Weights of a small GPT-style language model, trained from scratch on English Wikipedia: 48.4M parameters, a variant of Muon for these matrices.
MLP neurons of a small language model. Each row is named by its layer, matrix (down: output weights) and neuron, and shows model dimensions 384-575. Each number is 128 + 32 x the weight over its row's rms, rounded and kept within 0 to 255. Numbers have three digits each.
A block is one neuron, or neurons of one layer that tend to fire together. After each block is what it responds to, as a language model described it from the Wikipedia text at the highest values.

L9.down1129:151070120114146093096167128168144126162127066147065157138122107129077159105122190155103127134132126122164119120084141136164156073081183136145154118142069148111126102092165140158096116102146132118115116036155105132130161067155141100104113097156138140079132092178130164089120127110078127145160094152111104064118100142077043178148141160098108128138070124116124183158063100147138050167093152171139092126154139069168128131097104071163109126131132117142080120156106101094096142103124096130102114116101091121095156173125131154118096161156162166043136085165122110155132130149136188133
L9.down1669:160021107081143134250086137210141132186062166157111128165144117083151120126165149121126134154094153139115155090134148129096158097135143135119131141153137146110153107113109150139072133120107084111153144117159183067103123168121126106095138194184141124151136106123130137180155149159106182128105123106084178154114122126087085164146195083165142138134109164082155164094091100164062132128099117081118133167158087025154123091105147174153103164113133160132099150154117119138092162156088160147109117200088108194123128131069111059129124124138164127147153143112120190111136133141107157159
L9.down1795:082087129160128164114113133199185175121176154125133136146141176121082088091135115108131126185149118090165070143133123150113150141142173125072145161155094192101142162113132090111134096115102079074090174108170100140245108146137107120090159138167128136145117104135164110022140114201171128123094135122099091100117107122165130159149130169152125141168117064183126058105159155129124151100099124154168167169136160096155094102042106105137087129112108111105144164118128104057146112155062118123103117075145137140143160134137064161180159152137161102123141082167134122102079074099178079125
L9.down1947:143124160115104142161157076162173126112116025135142064105150130106141121107056142079105153195128218104125147200130122111097088105099124124175061125101146103174115057157141061165105101101153146171092149080108087075130189145125122162191196149126157177157157151117135069150097117042103194117154138135139136093114138117121086135140120155153191161107120179144126109116114113139104181131108073123163114133128138163115143092127168079130086128099121138108103144154104113122105132116094121125174128161104102137115122135139069154135166124137154137141139146148106080146104108125179143096
Adjectives, adverbs, determiners or word-starts opening a noun phrase after a preposition or verb, such as "the daily", "to great", "fairly negative", "impending".

L8.down1726:130115168143064156075103167144104150119101126176169158148114097105107107140118143125122148127151079140127186144116144114099104106153135143161129164145176118135128130131211155160127088078136083151144105147145153160106171074177144170177048072136070131155113088168115107152119136133064099165103055162072153119156130130126137116099143088078152146093134115114186129141152128166126110119140129182161098170115096138154155151105101173208140112152167096119070127098110141160095178160137062157096171126097083130104107111115109049136092050109109161145110191104126125092169160154128144130
Mid-sentence tokens that begin a multi-token unit: opening quote marks or parentheses before quoted or parenthetical text, and word-initial prefixes like un-, re- (uninteresting, rethink, reworked).

L9.down1067:174093113157118119134109061157109080126087136154138097116115124117086176146134121173111127064174133152136179074065094143108095155122173187156134119125149136174086084146084089126097124083126094125114163128078114144126092112062169124129093127051157096112154125113110199150208118063132160148169120102126119145096038172136140117184105072072072162155143106167156120157165124113147099138226105101138096139068098101084142150132138063127109104159128111130059069137130120151136135152066150113134086141161157087064114113150088130129148163117171122068131117182076158097112136139143171155
L9.down1224:143196121133137111159109142156128125125114099121100135115116179171048105153106123134145121172147112092126153083150113085149104124105140095124131122110052126127073106125122130114095119125122158139059164161111135068119108122132106108149074114143124169145092067166138058097066106156222136091105100116160152131122108155108116142129123165181168073185064067114154119121148091152107122088149082078163130120136104144125123139158122192136118107161103176162123161131098078132114119163186141123148091186067109114094062089165152113131137134061139145109091117136095158153128129104132105159
L9.down1465:141190159127151132062155078090117168126162117138091208121070129128134157132138148131101129123129067094155128154153111087128178129124110091109136126198140134162128090138101139129118116110125126137145151165132115152044080125134115202090110157149096086164064104091111124158102133079143157166163123166154101119129187110117095064126105173122133162141142086106101083127153102105146144127194117151135149157141153116151146089190097083128049111128069107194065149179119146124057135109173178130131089093079091141132126202152108188151112185114118194089153151072100115175155145140176064120
L9.down1729:071115076091128082126160085110150154078105135075114155132096133110143124126103141127104157121111130085145173109112104118130089218044082051181141059056107115092045186080181160033108091070093204094132091114118117119127088066147184079149084117107127153135090077117122129180125131130083200144182159129175128125130149140124151104127137109163125133113123084183074126122033109085128175147136128082102168174166114127178117108117094087118150103085168172159083148099093193143094158120096116114130092175092082080085124141109100145074180134117070177133157134130171060152118149154184095113
Words just before a year, decade or century, mainly early, late and mid after in the (the early 1990s, the mid-15th century), also months (March 2024) and his before career.

L8.down684:154096129153110147143130152136159103108119128098169130106126168127112175133125093144201130110155095134112074127140156149079145136171174098124183133131102111133130132061127095077195078140090156141153133098145101122136164127137125110079137093132150136125169115131137148156137143134128169115166074082120157127166110160171150138163111126138123126089099106157124120149146141109104122105110098109168129164165130119085139087155092129145074154092176140083081158152118122085098063129137118138086083115125120180108153156188152141134209148060115153076137108091148171058179152094101128126
Middle digits of years written as decades or centuries, as in 197|0s, 2|0th century and the late 199|0s, plus a few other numbers and period words.

L9.down181:146127173133114175110142116059107146146155135056151114098105152142101090157128116096065154173144117086110045144080067115139118107159168105138084092146118063116109146165134171128168076155169165170115177181127045113201153124179097060071118114096139149115135122088111107120159122124134100112119115206142155123131150134136120090160092124149115094105112159127130112125179130150098094097139149178153140136120139158135100145144192116107151127150120039136145162117135117069148106109118073089123089135153118109164116128094096147091134177141113150111203124107140094123142129087147155150
L9.down651:141130062109139095070125115125152141109096105138098083080135122156079171157103093155173136082140120126065130138138137127101129115129151148154143155117111091175090153068173122117143189208168122117139168184104135154111142143100115116122097109157074112141097184113115157109114131149108134136163136089103114098108124159173166097065148147136149120180186146120081143126147108123099109119105187159120107053181092124113099137143135154119123117168119100105084123131097149106178134127133085111148176135157144111195129088103152083115120088116068121078097080143105109140042124115095117159
L9.down764:075156131133144073100184136083118127173115150134106135121059179047129144157090140121098141195217057118122162080138124106112105092179090086144147124109123203138117146096153146181127074097104087176116156148117134119121096145136088122097063064127121095128130158149129118130121126153158153206143175117151115099183185116132134104190142135151123165131099150115118174184115132100125151069131097112137124105104067160149133079185125157129092134144148070196140125123144080060132090123207117120120130086141179135144058145132141071131118140120112138125171136136065091167171101145134151128
L9.down931:087143147098115127138106161141159140109109202162114103112145135109117154134051129138151162222162152139165149151200141097159147134115116150035193064108099152151104142110132128110129170054122105089140153172072100159155173226065163131124119115144107127111113156165192143111104066121070132140143152153101156065085133054117153092084108136137098116155156193125075110136056177098081081078145124190172125129126136124132127136117156133162110164186122120111187141108154159143139096146138114084131062148162121166144154140086102121108135155152154111181114161082113073139129144125114180118
The leading "2" of 21st-century years (2001–2025) in dates and prose, e.g. "On 15 December 2025", "In 2010", "as of 2021".

L5.down771:150122181114159168111137105146170162139121116167084131113108153143153151161096207113143125132127155176148105152141128129138106146162093170149085129112141100162120119106154123082147119161119190165066115174113171067143145049148147105121095101140117174156177196099149116107069112138174106091158130118124161148089156146119171076102128094143130088087092069124117085143133118105097170128119120111126137204050157128166161104148151121133147139195119110103139104124185135114108099109122138171160129118058159124094125095133112148122050111073127130135124128152115136130121154116120161069
L5.down1173:151169154087188177176103109114196109102170060115084147152067126057120140118148154176182129084136126156158160138096118080210094158114082180155130154090119104113135190141173103046048077135131145109181117141158166079127151099133112166085130110151087144094155118105139175076122141135088147110136139085111126105120172161127132089169129142114148153125088107149133089111133119127177150099212130098102200075116169133087142090170131175138134142124077123125157101163090099090142125149183075147141182129099098160134130140123121135168073107187184139112164088127094132163158132150224146174
L5.down1290:146121123141060148132100134086110075062149104116160188141049203162112087120108133111169118063173112149088101057098090107102130131099096109102160169138130112156124142125150126150120125160173151073045136141174133106168068124127090185132120160166141109065133172088114146129131089149155107127110066135122144088146196162160193125124144091164158202089079147094175098145111134097166108106170160095171137150119146122173153105170175157110117109159146175087117137164087111133166190157111100133150126116093100036142118141124079122161147156172139075159157090138087161122173108059141138128
L5.down1351:113100133114107149084140133151151172167121121125174153093127161125061160116123142141130119148211072184155145135170122114158067147143115135091129088130189110156107164131103132131151151139179154153069139150144140117119124081197122106124053163123159177151122147134132105132107103103149112172118132138115144084105081139172093152105080122151157068093097143102133119162102179217156156157132164152137135178191145098136078153083138154140120121145180122159092194161079083108075223094111162148171115108103152106124118098155149095151129147105072122131134222105117193125174141165177100096
The prefix un at the start of a split adjective after verbs like be, become, have (un-labelled, un-realistic, uns-atisfied); weaker on has/had and other word-start pieces.

L8.down2205:131104191108151141150151164156069120154117099130145106120168115124101118103151150118118114129134116141154077118081145164115120020165086117083158135091144152155124113112114193107149162133114076159160141125089171146150083116057090123179159113132151135131152086204127128098149145164122141187183102069129064097138102122133112134175103136123160148119122148148160090117154110094144159137160109116122144108087188090137115079111173117147152104115135123109074113077175137151107103167105127165118086179143132125087097097105027123119181163098152173061120170129114163113096108150085131152
Tokens right before a four-digit year in dates and tables, such as in, c., born …, Built:, table pipes, (4):, mostly fires before the year.

L5.down179:174113146107135141150129195112150136172159143158101149114160151156102156157109062134179063121133110104166141136162118181143159115119091133140113128165106154164184058113133156093096117141073134161170122080183142078076128163112091117108219119118116113197171127162165126107163116117087130159146143144074139077113084113108125147090175130171162075128097116136187128086091112162120125123044123039099135114066173113150079186082138125158073141131127132092150134135166102147135137118114147129175091151174166113077093178099134147118131116084123086086130160101111183110138106181129134130
L5.down539:101200100128177097084117128141201123150124217143129156126145126068129130138157138116085139108188164126137115149150099147100163121064074161154154153175114145124155137115143128136120088191119130132180071058092173133118100160102166149122087156069148135117121145132166139055162116115072108109112171139133128149115122151052103175101103151084086186117127113122099168170098142124181159147147127091170137173105144100150088109078118147165210128134136115144131134086075118152158152158132168094124143091116091084101148139129134124112028140160177041170186133145126159101112094146179146127
L5.down1463:093113164105102072136190097128124088120105147100150150111138134128089108084097129101107146118120101126146074147119111117137105135148095136124132149096151166131078159106061128087175129172144096137146121093144146071131118112191200170106140071130176113070179093134149168099113154134117088134121160085131084107116204115093065179126165117095148122145130147157108075144130076188123109129099071122142063067107142130144162035081133138110125101113097110104149109131095141092166165100150104148125096216056157145175104185150120180143157135145142103144128155099101122045123102147167143130
L5.down2005:141091156120103080109127135090116152109071155091095078131101142068129081134143115051163096148100148183093151116139095132131170085049127161133172111181162128105229146050138133139112093100116135155066099076106139121141098152083123116140131160114092168053120134089109109053106171194151161102133117118142078189190114110171162125137132142172117181127144142102123146125087047118176141115106114166029157112129152112137153105097153218095136140137145106108161108107161138096087137096174078178144133084130137183106140134149162108140173100100134116142166118154138072095112097116120127201
First digit or leading space of a four-digit year, mostly 2 of 20xx after a day and month, as in 21 March 2008 or (2014).

L8.down605:092123166172110091140116161152145123155162104142123127100107061146077120123107167181120145125094071133123143123163118135156186091097059099160097160181097103076126181129146128155106099122143132143158112141115086148137093131109145166127135158166072171136098123137106092101142117130093139109075092172111117108095150121154082157068187108090147156107038143158149155130175143130106171128123103093104212090064131108104122201163184117139090140118145162138172116142125105113137140146152131154144139112175152094152141109135126140156180160132133075131110150133196042124078166138118151100
Adjectives or linking words just before a head noun, often in cause or result phrases: repeated fires, continual calls, political influence, years of.

L5.down858:139109127090199136133142099101178119118141070164134149104145181153137146141177091184181171157145173131150073117131120145145105113134146110187142161155198179146054122154095058140103152128146103155130094212145107127105097144161137125086117083137174172158132134125161140059151064148081032161103129132205067129170123122127128084157100112121160111072100109115127123150131150111189106120126158103195080163124150118167125137133127125125202122152152114141152068156103156154123101099129154095166120137121122123114154075097123083210149139179097154083105158079085146128120140096174077134
L5.down958:192129177111109145140142089091114076090166115166117157226181159157138152104097130151133123094153126147099122148172140093140169157117167120108118117089169005135180068106160160095102101113115094112131094185143101134107118143105115141147168133094127164139185128071101137078109189103148165122129126093162114098153088073183102127121146172117164092155095112099204109109121175068154118103152153139147178114114138139137120169059123088119163109147134116122156105190124098113121161116171099120156126103089077129157144103130214150102152075154102130135123090162160095135078087096216124096
L5.down1998:076095134102150133154095094111097034159143132126110114098137155173094083138158136157223114111118175120152144112160138058129093145172120141130092170136167120138146188105153104147051060103145045137206100106154118142121092157061112145098074165094077104171125174126120094113035093136181138126112131126116121099138134140078073112109134108111138126120104131109167106115087113137098105120070159123138171136125155120152145156181132112091087129118166158132106085111153107169121115118164119192147145183078104099209107112103132123176111134118130114145116107172167123111098091140233167145
L5.down2190:077121147115062112139168097115123113130148119118147112104190105170156114158147106185168158160145150167132190138150125103100097123190153122174133178100142165143135112118150084112090129129103076168147099119140138089108135092135185174093209073135102173159157081134171147154103086158078126127158137135113109127129174109119132065139101129109152106099109103061137161175138101133186136146127165101119164119071098111135151115129170056172168118165144114176089166138175150114112164083103130115135167166166118141159112082128129104115092098140097129116160120191054139125081092160178121147
Quantity words that open a noun phrase, often followed by a plural noun, such as all, both, different, several, many, and number words like two or four.

L9.down343:128139128136180121144137135161107142109144154112098145106141132192186107159137116127155134087114177128062119134161110156128097129076111139144115100081192157156081117118093109143150115079130190127151089156146088166139164175150131123134098120137094129113085087084140125078157138093135104098143195179139120153173153139163077120111125096122063127124125093109153100101081109140118139077099096057140149126063163149095109183109128139142172077123076163153148136136156102134130123119145181113091149157085156174150101066115118126102144106133159091196092124136159141131076097081164176087
L9.down431:121180115152138090092123136113128142108054119157110050166126160202123113158150104149096180124094146099100149150118096132153106063139108104102099087163104143154112127153116110152081130130118153129097131078132130121110137186149118095104094153090146145144177150114136184116167103088142107143123134133121168146083114138189150190153118118149119119151127146126091130160112177156133151044162103154078089133095088173149169091102083137132092124165089136097119093113177153143152144152129166078098180176083043162139190103121104125120138081115148085115113136197135129145097093134110102160
L9.down929:149117127126141166090110102123156167170164155076078200091155127103106152137105114077124154189110039172137091103147185110097125089126112099101206155094110123111100143173172138084123120141129079133135065096083160021099167137230102188147133107155181105137153136133127102098135111153120154145192076075121134182093137181056148149117110108173108063114068123183108059085056130129093097144143050124157105202156092189087104170130048190145095107158132163114123121080150119121159081156111110090135069137140170108132058125103154153146187106125139124120093106084153134121178135142137108141
L9.down1326:130132134141118113154145126076118099158124061130109123132113075106157127113132217126099162151138097136069193123124134182090103154182174144133121100146181106121150139104105105159133126183094150118104125163086122101133109086145117159131136137138136145128128107114171167123152140171152091213111109140165162111128116176164189125120110102144161156108054091121181060138030141153076107176086076139144145124130142170146105122117120091147106119114087131122142098059133110153117084149114141082051104190118129164095065122207106128180111105125123109166185125111076124109182086121139134080
Opening pieces of multi-token words, mostly the negative prefix un- in reviews (un|grateful, un|realistic), plus opening quotes, parentheses and name-starts like Pav|lásek.

L5.down1662:128192105058148125173121154149114156189160086102116144138105128104139206186169091086090137130136075134142095118026145105133143112143102174100126093179128137108195115090168112126155175133141138171127192124162149078088165113091113126135120136124124157119156100136142148081125077115146150143081112152085092156163121134130127108160155101118172165205129096095192168127086154107111068067115035153164110120134090101104108118082146120097138134131120153052133172087147177146139123151142123105111089081125139118129072222145110164125069190152095172145125201141154122171126155135109189170
L5.down1681:149126180068143165183061139159127151102116124106153173104144177144094101154169126104078107080123099169148106099092161150151125135127115110113081099168100101106118156176146160118142168072079166142111130141164089135145169098130153110099120107139120105068170129163150140086167120175093179164136122125119134119127157121128148053099155123121101102085137078105129152117151130086140100114114090098180144115123155094126116126080126127096070137116139091157139103185098141117121138117153127074119110062124098113104123139095082182113147143138109174208127126122069144050037139117083134111
L5.down1694:177143139185089145090085124149173141129081133108129157150129207188140064081164121087133111129137089116087156208120118136127114155077144125107092099134090093084083062139129157125135072145165205124086194129128161129133134128116156128148071127123078124076202104118138165128139142165158126137081151151146053112124102170090145153153104137112106073148060142136068152103105120141157136160141091159098097106134167137133184124109182110128114154157151113185119117102159134080183137105172135117122111129182059170103144162138165099139092096192130099064127118133110082082137083123123095143
L5.down2235:157162132141111165142113158148110102147141131123197075149122127085056164094111193071125134129114139137137121134111124145145139141113141146204092177124153130085140170130155121138147135094090168100091181160102076152099141117160082162111167150128141133128157111126113058107146131162107197126134116145060135165135166129112103090065124141098111133114127104117189104176157128139120062114066089125117127078104139099112164166132166146094106109106169158059085101198106093146148081157162143123141109127174129134092115178106081108114167097145156104106153188146085097135075103122118116105
Past participles (or their final piece) right after was/is/been/were in passive clauses, e.g. was designed, is tied, were sold.

L9.down174:154114181102148094138136163093146097078118149156151131144078128089165165104153105115168083152104114082130087169103157153150149093093128125178116119121177143100127096116145123085100137098103154115064124134138067126119141172138078050071123142134077064125081104191059109115095113114157141175173083136139090131162094108111117121112175084059159161162096157123117101102157116089180112127136094112107168129108143166133136110103153125085123135106112108159094123141092120133055144162146148095161143130069108181083168124086128168177157135104086095204184107080133150107130138148155072142
L9.down1005:150124120101133000166168139136228166160113109164122090138090111158154091100167168114175073156128115062129129131100147107130131103107145153054137069125127151082146118108133136112119147147114187099165145183095107152115169121146175106165086120113053111073122121134141162103113139127083135191166130114092085124151105096164076154084133186123124160235173127109151133194110107145110089134167170106132072101133116146113191096098182132143117206090090125138127175089132092110188134069107120034144108104138138144119145148101108175154149139150128134096098083124131171160201088106143150125
L9.down2054:158100168103123146126145105106138066121122154121111129115173122114116118170092080137129188139118146072112113085165147153087174143171161134176073139113097158163087195151149128142197084115184101116117134106104098160152139136196160151075150100220120128069082114147124143138178165173069091166147140134146110064061175118171123143114106192111043130118154063144102133121128135222131115192140175077146103184109121177118114091122170117211163100153106128099122163097116116097142152102077179072103059123160079148147139100146129106110118104121183140141065015127154131102135079152115123107
L9.down2281:160068115147077105137101083031141205126134068117173147133204142122182149124071108135107125105081121143101153170094107172110148132096114136132101109111119161134134148161061143095097192106097102149148124115146191172144102101152128148125149151098098112115126104122116142139118168219132131115164144146148171111092103093127120102165151145147069133132099137144091081123157110138122080082051173109091192159086136149161103132172128109126194132163165129082123106152122146130079134094120153107133075078140119105181132159170124192113120122146096173120139108086105087081115123177130095122
First sub-word pieces of longer words, especially after hyphens or prefixes (anti-c, Jean-C, kin in kinase, K in KMW), plus the article "an".

L8.down1727:188127189116098091093134047119137084112147182152107165107084145096108121166099059169144103123114091095145165139107121131128214150108149194124098201185072124119123113078164174085169158092178157163144141065130122166147136119110134137107112096133117154134172149186104095062156108190159159136136168118127157173137165173101090137122100180088123146085158161094154133145078118131179185119111142142102078077122152132129108163115084120087156160125154091088143158163139095135192158176146200175121144130112097121146152141143067136085134136120113163172131151146122167174112109161069148138
The leading 2 of 21st-century years such as 2018, 2005 or 2022, mostly after "In", a day and month, or an opening parenthesis or table bar.

L5.down827:186144150163139165123123159156169120086091112217088149160050158106151089144085123106136129104051140146019164162164140162165155131142141164118114128142123156100116115083097172143119163111136149180160151131126216122121132147124142089132128158112164167116126118142110202119153087140150151108173111083134128128105103173120169153126158106098073153126118084102155146163110112119137130147093144102058149101125188173101144148118144082154101167127155129120078145043148116113151086094123171125170133147165143090128133187107108125120151157100165106215097172133123172163138119159167142133
L5.down946:078133148157091114126110141108131110140166143148141149168058087115115161113093117101130146113115073131097176169095140142143122107095138165120191127177141154123137113090143131119092133083108093142135125179110110205092075102152150157079141142133150171108121184099148143114088126104123101093085192121120145125153092125123159150124144137205108133166112093084141063064163137157127096065072131159184069130104119121083109160189172133127151144093118166153106097114111123148077106135166120100131155128116158094126116162150126139160141097168095101121104168166124124092142114098154157061
L5.down1509:111101156150096135099089152157089163066184158088145120112121167096097140163155148179145149110121168066094105159088122064137169107122144175148164146150081183071119078114048137140061111127092102109139137084102111172143085118064182138096088113163101155138141065142212113158138157145180157107178136186067159156142111152141072094097152128167134119142113066112135097049146114125188130118136135149148140166105144133072180096125106168147133106146092102167091152152105116150164111104127120188097155153131102123099158212140103195122150123145096112129175164169098119148096097108111152111
L5.down2037:057106075077165078098107140150143082089164109230104170144161153184081148145125160153111152178124112140132147138116184099228097099120114113085136140140127149103149138096108136073131160137134165153165139088134167145151118122106136127099137113153150126082131119161158142137135043116111187139112101160138095158010157137095134098111147081121171143113121155082138154117089185135122161194102141110093122098144144155105149137115114073161142118113088144102121111185138138147111159138132062162122137128094107139109157128148121158097153175132128094140130093134185097095116199096179176089
Pipe separators (also semicolons, commas) in flattened tables, right after a number or date and before another, as in 17.09.1938 | 20.04, 47.43 | 14.39.

L9.down492:182074176091086108121094073138129163138156102071118114152131047128182088103081109136132149148026105108114167083136143187144093164120118122092117117133120114154150153126140125165234157119118084155111091117141151145082128104135133107134162106121127156130138088209118147126081149102178186133197143101152159095084113151117163221147122178081129153162048096111093088122105179142151136168121147184134190163102059148142173158157130102134110172153163157172117148084158171155139099082125148092126178106099168138138121099152118134145162176092134143110134161159148126136108126133135124120
L9.down569:083060091117127169115097103155154139156184051163153144109132201133100167094129137168096092102049110099160166075063129146094081134148117187172149123173145099118112107177143122081141078109058133103150139119114141116164153171120132127094067082132158149137140096122084153127087137166120153121108116137142105118141067156158090117099154131146120209152161042113066112110071122147152113089148125134130145120117164116113191106133148116089105165126151131191138172114113120097170136055087077134103149130183111148125165123146103145181092191133196152078108168152093102104152175126149127100
L9.down758:165151181107124108068132148075108113114170116123026119185177093126066123125147149181099083110154105170124066159143137123104109126136133121160127130146111142138111153137114070106179120096127112091125163124122141111100145124081081167092086110136184154139162127179099104128098166147118075074165101137165127140114111107174128139113158127084139138131153129103116052077124109107155145105129118147139196148208150141151197086212113161103108093121091128146129085131123111132100103143101146129124169146146178194148115190170119113112165126160059125110124084047087141138130111179090162109
L9.down2092:113107151109124088065176168143123153102195158122051176145125080173149160153075201137167125137126142079137150160093101125171097161136102062125121115149119129073146181138163101108133155127119143119130125204066120098113174095052173092090164151170152090155108130189106099158060141151110115094143175103130131128144119134176109147138147074078111123101118164104121119128115156109138148113097093078174114112134104084144164160168139107107130105141188152111114136116162094146091079101158201113057143095099134169125099137142124166078091130124124172113104161105107150181132097159115129135
Fires on words likely followed by "to", chiefly the object after allow/force/lead (users, him, it) and verbs like tried, wants, used.

L5.down289:125088143160134198121112115139172084136114097140151118154144121104161127147155107108129134125131143128086094121138159129136136067090110088113118146159140127092159096156152169095194087113166179172118080129144102123134091129133190135156117104105072198119171101123188142121106151141092132126157089107150153087088136123104110107073132122105108079140157104131151137135130135169118091123174093149134141125170132126160102145095091145180157143142066086134152169105110128145151161122162145169171090157093019146174074141137166081102165138136187195141099148115083121140085132086158122092
L5.down1093:132127166130122131119150158105161120113122133136171148094137098137141176123110174106143102127157193171106129118112161124126113148095114140150143132155111112085151151110131140073091151133154092178154161140165153150069083098031116100133103098125127172095122064139142122110100167135124156170101104167125144181099126164111164037077085144105170142143119107150144156121146148131044059170130150139096129159092172142135146114146168164161146139166151155139105095114109146117119135177085161090134110127127137150145188169102094166062108115142128144141090060138158093133110083182101098081
L5.down1231:142057139131147155132094146073105100131109141100041145138218171114124116127158089126198119161151099119095109080160162117132127113122129132136115105138197109147186113121081135087122159065099093084131142143088132113102149152120155147125119077195113098113166156118131139170107146184121112106155090139125117118121137184140160175151089159132148134150105142151152128103096105123148138153245116130155124148119106087155157147118123117101139160168099142163163055161126081148099116149101178139160132130076117099115148148157106150120189142147109123107151129127116136084112119153143105125
L5.down1419:167190204118055115119153108106165119126184108130121184121170094142182114201114153107134167157085147054078127139127145160144126084115144132134081116136175144113129145088138164118074083170129152154136146136146191098098125133090227095131166086123164113150175057092111127195119121146142187143075084143128162136058124116147125082072105089109093142114143130155147162125160127113161082128118141108110121137130133107199164120131185175104115186161188171157137139134146141065152148128102157182114055158166171118147090133108143154124154122143113140160113168165090151136079171181148116107
Word-internal subword pieces inside non-English proper names and words, mostly Japanese, also other languages, e.g. Hide-y-uki, Shin-j-iroh, juj-its-u.

L9.down165:151149173145161169127131147130132153099082084170106178163090113093083116119145162145138089084182132187148087134135085130105085097160125150127099161096130143121172153132109044114123128146131137103158154199185134123129082093039138088082158108108137199114156068164179089147174119126109099117132096108094141140070127153112081138174123113134101079140150076076148094158125159135115124147116106130116172072094135123126138126181130118144133134164167084111140097163142132147092137164115108106120097079140096137079162132118143070113147080139079144094113127083118189130132147155197043184
L9.down655:131140146130156174108098152147058129158068119094182095058099152167102102122077087182160096087147129141137166131049156166134101034131173086138163143108139083204184149117098116140149114117105166141164140101173141130104113141132177061132145139117149098126101167182122151168111152132127135126168097118122121093114122117091176151088150101078115096103148094080130130082166150114164111140145084087103117065124137147147133130072112069179136109119114122107166082062130121127123107083134073114181174153063175106098073108136105122108132120119088093110128170152101089103162173107156138121
L9.down1616:131157120166119139089136124124100076100111114089154108132155155113124140116158128131147056116170144113135125153087140154142120096140061130103130065091195140148094147195127199131159092149122174109165106135144105156193043157114157118149100080134136133144132175164186100102117087107141139211105124136147126155085126101163132139173104175120160118083147161144213100142165123095039121112114129105152153107105087168134068124073132073089152172097141133162174116068139130129149122120092126126139119154162122109149124123093182135137055114071139140140096126164175099095147123135089126112
L9.down1694:151184070141101106136104144183100125165117149105152108117143172105133188157182127209133139129097098171143100139126132143099101138106184088087187100083088035204134141122120107125101085184168116124134165098096138127119113109133092100150147141181143168116114128147111097189119074130133125153148110151180130177147093169074165140126132176140153127145163147206098162098054117133146154131189123130150182143100099126098082114111137135089148133128128149098101165160102134125106220111159111173140127162153143114124138139139113123104100191121141122128125094166117155141143180176190091114
Tokens just before a year or date, such as "born" in parentheses, "c." or "b." abbreviations, table pipes and commas before a year; weaker on scattered word-initial fragments.

L8.down1760:143136131197114058114143133187126119163121107104152143125119162107099087104092139127150129136209145154123102130105116121100123099108134182142163101058108185122147174109122172066107146216146105114127068138160095069136107113198157104116138053073127103113104075078102107149131086146107136114170163093111136135142122162122119134085145136114146198156173136121093160131145103155124115203149159106147158110154119149109110106080164182052155095134118072150107107042117120169153147062176114158095077123132167139142117155155119171154067059127150140095135121156118163087168168074136115098
Tokens inside or just before multi-word technical terms in science, engineering and product text, such as high-capacitance, integrated mine, next-generation sequencing.

L5.down180:142213107131089092160143183142197134061162113146139080133132116146113159119136164118083134149094160142119196116148130141143177112120109105173144120119140131060122163106110176129127138129086106142099127140102080100114052141130129107125122118137081154098154085122128086097112119192091088105138207140075119162130089133138109120110066172158185142128166134145151105118176095114128114103176139121107134115135133156175097129131074153190171124093093090154112154121126093118146143047153121124078139135080131143102079162108118175150170036089061121102118118181154060095156181072127099099
L5.down436:051085150130118152115092124127190160123102143103149106154122168157106029148107168116135178144141071098064143172130156111117135114198136095103124129207097140130111182146162148127115115120157124144109130114178136100093108149179116129140143158139132167145137062146172115163107155103065183141118210163155143131108092090114122156124107084061113152165172165135129137131163131194112148134161137083176070089139098125166173094123174119065145135164070135159130123157131112113101129156152147120122100105119147124051147104131090086138124119102148136160129108208142119109078110167161157135
L5.down1477:133127114177103108133083092119173177122131109122101097048074176129147121113120180083113093159124125163082175084093125126076163113135087146087070111106113113079134168122093092147101126124094150174102056177155078119127152140136139064188156129113073111083189104085146112133116075185110131127107153146093082107104149033149184146117144145178100122159104141083101128117117090088068093113102146142161128125113152119079106116133063164125128090148115137129110138094148146099182096138180118115103143118116126136155112167135110178155184125083163121124132164138144100114129142101143166093
L5.down1907:103094143122096049124126060084142133021117136117142077044096128112078093159074156149099108193163169169163157137122178061138149090117075083071169102115155132115165098107115129168184132081146138105157122103156090131128096129183133173115200159081134101148208135153093150137099126110165155080170122111121161154153089164146127085100174159174153146180188131079114091108175119134123089160115088073149162099122147104142145105105152111181107107121116109089100100129153123108138070021179090089074146113155155130089141140132148161208137113144162100097108202113121125069141142123133151108
Tokens right after scientific or chemical terms: word-piece endings (isonitri-le, ox-ide, enzy-me), title markers after drug names, and verbs following technical subjects (damping can).

L8.down1455:143159110106163076117165112133120121104192154097103134172158091112137089112093145089111073129125204144119137120144151157139093172118121096160103116162085117080122111129158108135184095146106114033164099166036106123119149046043121091109155174159166110109171137135111106087113150126116128091087107150149157173162111159164124100111142105092116149161134129102117110164133133114127092163089102083171146108147110104100236064149149120068115064159162135124155161129137087135082078091133181122102126081128122192108118139172144112120136087138095177136113170109109131130086115124059103130
Last token of an object noun or name ahead of a likely "to", as in from ware to ware, from Gatchina to Tosno, the horse to England, or a year (1884 through).